python train.py --norm_place="pre" --norm_eps=1e-06 --tie_embeddings=true --init_std_o=0.00375 --optimizer="adam_variant" --beta1=0.9 --batch_tokens=[32768, 65536] --dataset="wikipedia_en"
MLP neurons of a small language model. Each row is named by its layer, matrix (up: input weights; down: output weights) and neuron, and shows model dimensions 160-287. Each number is 500 + 50 x the weight over its row's rms, rounded and kept within 0 to 999. Numbers have three digits each.
A block is one neuron, or neurons of one layer that tend to fire together. Before each block is what it responds to, as a language model described it from the Wikipedia text at the highest values.

Description: Mid-word and mid-number pieces. Fragments inside proper names or multi-digit numbers (Zen-k-i, Niz-am-i, 95-6, 5,79-5), plus pipe separators in results and votes tables.
L15.up939:500525547507550488412541539499505478486495470555505508429525546544507537383435530545515515624487577570478539527477567411625458484498500561618482541506422572544509490529519566537411454467428443551581524458548508407497526474467583562624471580518498427421416513486474487491487542525470469523550499475482474534510485487539511564484545543556351478568491497407514459527566468504436533507504
L15.down939:492443485498552568381447483498496463529483525465546522545486574479522497615471441544548504529499538525462417498472506569486439442512573478467454427514529468542473560504474415477560511515579445447475531544351540622488513515531554408515540469557532556632570511503436469542557492437473450506512481505552468496491452616486504580515530571396545496420528502568452452549519447571525537493509

Description: Mid-word name fragments. Interior pieces of split words, mostly proper names (Mos-c-ow, Viet-n-am, Massachus-et-ts), plus the table pipe after Win or Loss in tennis results tables.
L8.up190:484400549550457476443474453466544447454511609530410550515502528536534483521491514586533554546442582502447527526516347380541540458487530475549494542552465509462482501613524576516521467481550438465540536512435518423457534541498502487542509506415495495361408461486515510521387492519535513418524590509563529552491539486455538521539566566475476423553556539483522548613403488476447502556548
L8.down190:524496519526515502610514511449593517396472585488502495605635488584481498421603498472444529538531490486515554491555507547579459506524528502429463596524446474483481415560484492472393514509457489509440585377390518491463456531480581498514486533487513543532442439493630500514499441454447480466494468480468575532470447452515544556494535540571394473520466485498479498457425572484530506477519
L8.up574:523442507486562464502458561504502536497440449592593517513505452510488418513545559597541585560516548497518521466466480451564524346506529403536550465518554491474481477537484497477473562495459364494593470522512613482546438469469451462529555492364509489450530446512514444492524565500454398482474509455491454541545506532406481486461525468499507420558548438559506542497598552592467566459480
L8.down574:469427445515499469477607553498481461491523340541512456490597457535495430567532529608562516475576512528500620465467495589482436432467504458514453493564467574513455463555554470526419591469515461419489576396393538459541428506508506450517543424455517537434500506500547517605536464487553519589456481505429520482558474429444464546384442548446481501502525549399558476456512442428530518478480
L8.up622:401352540489525493430451551497536545504526576624575475482516456527503501463441526512608518486472589525524511477467431440466525491480460475466525545538557437545481505538553612493414512556464412501449532530564519426417508460474574569563528468432501405462511469506510581492405623492592493477467467447595485540488483498474507591498614550557502439519518423423524607496543496490514543536518
L8.down622:574496498589531376432485479555513493531492526478541448404569519405441455571473484518565494550432513532548561458389518363528547518425488508532461525529420465562488516489572502575436665493459494524523558435431534474529490465398495476461574446562467522468497578412495517438485455547499523538452429493460463451522397496532517446505508519467485505581512516494532513449532539487551528481445
L8.up1420:463503517482423458362484545497433504474454515571534580454498513485500535490494550586502469526469511468579542489466431468493451475491457529529481585487520479522533415564468506468463496534471550484485494448545493455370576545462502531519489430480461494475496516542500405454440504528608506386484619487513446527475556627504449532555548535459458528497507441482529562477460557573603558515423
L8.down1420:532509461418548504423435497576505421576456499534507506506426449506515439452387577553506434552485548477484614436493480458520528538512565472585554489534514428576546542503601492614495490587552480499508517429490501496471495392500488487526510477576449496550519495433560546473408465371469426514528355501445587526481590513488431476567524457521525528449507432471569505461475516518530450472529

Description: Mid-word continuation pieces. Word-internal subword pieces completing a word after a prefix or stem, especially the war of postwar, ro of Railroad, and pre-written.
L12.up529:465479491514568555382508590468608517480532518447507487532584496515356477529506442467465509574513403618490542423457555451514462534509365474576473538460433510506540509498504474536474567624496462535480370485476489441478490524450496516503514509568519517537573646411509419454483516407547543475532504542431337525451474534450554485523534512496430537556504497554483462490545446544457578398413
L12.down529:535510470605564575557431502513507476557491461456538459457555547532430481546475512561447482565521508533514517462514528501448503433611456484418484457524470447400476463500445464477551514498483468464449463535508516541452512528486354578430457485563354535513539513525454418364514481483594579522485482545531427495582414436554531526453483544531511459588608451491520513477599545523506390494496
L12.up1609:609503454593542472424525534572500540470550469453516467501484386463529516490478434426570466442402529456525542452395473507506450456579455481517456610466323489486477484479511495469529496469513522476386504528537474533647547512544544490497485614475314455486533515505517481512424502590614487463521447464608371544515576561480610470541477580511492538525513442536521472570503410462496510492516
L12.down1609:515462356498395488469498589426530503615449501485520403501566523489548535478521604410535398472373503476474562425563469478501519467475493495552576546481468491525478431404588597423556519480543480463460513537460516468601492519485518469576421580519488449516476407555485524533445479487499483526356562480519426549585474557529603579547543516499549508556504525537534555523528469541497427555550
L12.up1695:403507365472538567531503484544492523528490618452492527494521430471389546500460463385535503525466488495543533492488550518524461406498418469526506531518492496475547597440423533543465443404435497526549498493464385498573473473496480454482531530518506417566482584480548484557548565429552460547481454494470465578439580535450446586441457559539461571582546458523442479573509568566483620555528
L12.down1695:454489426519513575461388476562551511494512501672464505448443433536474449552466622546510491581458453558490499577459418512517504398417381515495540508435511510459523549481472363449512421464408502497495392509544511449489484573549485571470494456526470497477519574535501613468528583551406554472419477562440510523535550489468586487435469443486504454579545551477431467540514531493449521512489
L12.up1704:440544454491520479546486476538520531551464483452490529531520522487494489496472372442460455555501475516496500447498534492602470516490423432529483526497420632585513545517498517475502464509418503584467436572517525487497525441472532588539495485551480482525462557432569426535484563569506566501502483419477431500392488440509438487505550533509375504559526490468547456584559447467415441447507
L12.down1704:513473471505527519486432511507494469443447542502520458435519577497476490494531530511484474540550566595533382549577369549461492491439526505477511463572527482552435428563534488447474543435472481485441454481456510551507474462524448487451324462511518630584560524448474552488484417447506523432532430558521587487545516569485586456510394534508489528510556441498485533516513468554493580463460

Description: Mid-word fragments and table cells. Word pieces in the middle of split words, mostly rare names (Lzz-y, Mic-he-le, Duk-ak-is), plus cells in sports score and stats tables.
L12.up137:495521538508422524491439586484550469536514489480569498586464481547484517465532542536448580501527523448475510545441501446554535438464540593536531555540526467461484584544520528457376557440523468539502484517534572518467520517557341542578537455408493480519500458497563587484616534478462412593518445448501539559513429516539500475447502527482519514494446389507382518473514472470467570424443
L12.down137:357501497478530587507553460500538471525506447565441519434565561489457418515618555525524461569446513474489509504441479494553511464563426500513415511561484432498432500615535506473556486562518451511443577543447447511481470461385646492443482414530456509540583490492436600495515507460411444469554483527550480485562563451537588469491477554523452466476476488493474462458609617493465509578497
L12.up249:554485578458474581569503499542608526547597464493479494584529439474487424506463491556458543568415436433491483475488498461535428527498474526518532427465463519479506589567450536507417538515433364579503497564508517450412501512476452583566499486530487437493448484465583528587595552554496428566471364488477449553520392472474448420418532507488516456551412558470527608527572496490410542538475
L12.down249:494465453567459534430498422543512496515442455599486480531524511508470490512494550484558424430484603590497455512485462500506535460509522553461398536583509513565495490516481444452522514520607529426503496422584517562522540507493558392508552498594470508543528432495487446536524411497433550503508598497462461471445553493540582515439544532545505516415426478458540488553446498479535452441454
L12.up637:486500573405500542507477565438488462441516543602539417562474416569480460519505514571488590499573533561469531564488541523562450464515531527530542494583524495491466574522531495563402538452504360544566541540514493475478443468589487474589512455405508518511503456454562510505578510376599419536450449498489476596608474551472537422457499543572527489488513527457419537513426496468438599531469
L12.down637:471495554547535508444504560465546438488482567457494539466542510447589490476472482581525486529470566480478570541501485537386579377435410508559408555573530534477516522594500567450545572536556487494521529528446482498420514541560426438442450507402486489594401537564505574456505491514488422588583545513500550492464452516539571527457417530554510622506465476526551429464548557518535532513414
L12.up1694:406506476553509446448459521519614420532476552642589549416491489564510435490493515459472579557600556483478525336489521457511476455478476480528454451499552517524488500566489523471446480502490435546526468504474513406343452530419497497504483494465483434447447561445508521613534577525470514518569488487486412530480560529533454578517550560526484467500429446482519543466531483504406498448489
L12.down1694:399437448509525599459523432520509427494510569472462481440551560539517421482500484407591430433470483621470518475514469546495454449539479527550422462481441403485453552503511518496515405499556479502523520476564511587414457476483504395506555507519557614564527466480436605468461574488418556548486513453498521392490463460538511524559444526542523489447579552619499521455498528529560444522429

Description: Mid-word subword pieces. Fragments inside a word split into several tokens, often right after a prefix, as in un-k-indest, Pre-mier, Trans-form-ers, team-m-ate.
L15.up1761:545466407504548472416526533578480530488491473474498461530545560488522488509447366492522529573495522524428513394424474471517582466452531433561502527453526546495524504498477483484469448459399560491533472508527453476603453463512414446534550581462430578516486417475541581578516527436644587489472530389487413435425544498453487560440598495550487456590518570581470513501500483569450460418431
L15.down1761:554495490490450572528429495459537492503480538525483448462462538568612494443519544453487474459559523552519400497404471496421461510590545493424426530459575518465453528491531497499510508517496428540496530495487530533543601551558574412530484502529458626561457512394431473495471383519524476530389515522523579541597506517495502463422482500463501451467453439474554546532512550544476518567504

Description: Mid-word fragments. Short word-piece fragments in the middle of a split word, strongest on qu in headquarters, Chautauqua, Joaquin; also p, re, rib, and some colons in infobox fields.
L8.up137:478499469565445518528503455580505451464461571495566496508476478499454542474475412515515537473502472487508534467414541519544571589467519491576514624525467482560509471480487528463464418503544514525557320511463533483476420371531421489453510473465467484559536435464529517475567520491596470485569446491554366535426498486486547555514559511506495557560457453628432387585551489564489519457528
L8.down137:446428505560567477561509473522433556532487528599448529505511414468515528451510533531623494490496488511510419432577535553493518587492554470500555545501457482581486544546376511511504454422474496542479479509551467467463476530397532442523452514563506444433560503493456509487536528532501477520446502545511555512462541528555465434441539521463444438478481525502647464488468517480491537485473
L8.up979:388439406524441660481521460568588483497536523472414509488425522512509422557494498583562537534502486603477509460503525516599525536522524383597426514507460471472573635446460490435642430562560455455448561489477476500529563469453457477459490474523457471527437567480499594530526595535532511498497473536500524538495480454520456522540480574465458533569585493504473540614572435590491545462488
L8.down979:521517490550607513462532513549525424505437414457558603554415487505549538528501465498387507499498499453585442523463533532508554421424507530592423454410495583488520457513486515486467520472428581480430536453457528545511474387453419450555508415478515468471504530507425521535541562464534524500532558536564491457443439494585511410554431442456527485530432498581385505429498573504490506426493
L8.up1080:485417383517473467495547528537501441453449562523485616455461505445496436570584511582609558432478476601557526471495497532528433570561522518555512486529441477532479585505534557453445512492466414454468503408435377467509612474405407466485487507562522494518512531381551487522530594430476496511510538621545459571550518540473486559545494516425488526486463473570536546631541424510500434584500
L8.down1080:453476541523477571540468468534486592593514546540523473493471449424487484533537521568464471392576456502492488534535461575577416463513531429578460557484421466418507492496548488507505586482418612528475448458488457543599548491525572506495442461523621507532452512459600450483516492436528490556461541587443506488525525381436469553487476506499463548476411488516542518567493479469470468558459
L8.up1642:391458510489401579512510480524537470476538464536489534523586538487484401516550479570586527493492423540437542563504463468473480533474567470509482501463533539472440548478567555530459532570451503497523565536501473454461528396521442494496560487465446434462464510495528514524501514477549461488481567504414529565513516503468447518544477534486515529547562501477417553524506542454525486577504
L8.down1642:491543505569596460487459477502489457302518507542512539623472435501466501533557508545546448507527383478504550549492544521547455497536494547566312505508513477490504531455493552475462520490411527544519477482505541485557530480471552510531509502453508575483529463494436564527612474469525475558563475574502417472540508504491516501480450521514436502526563551537523481481535423479592503420519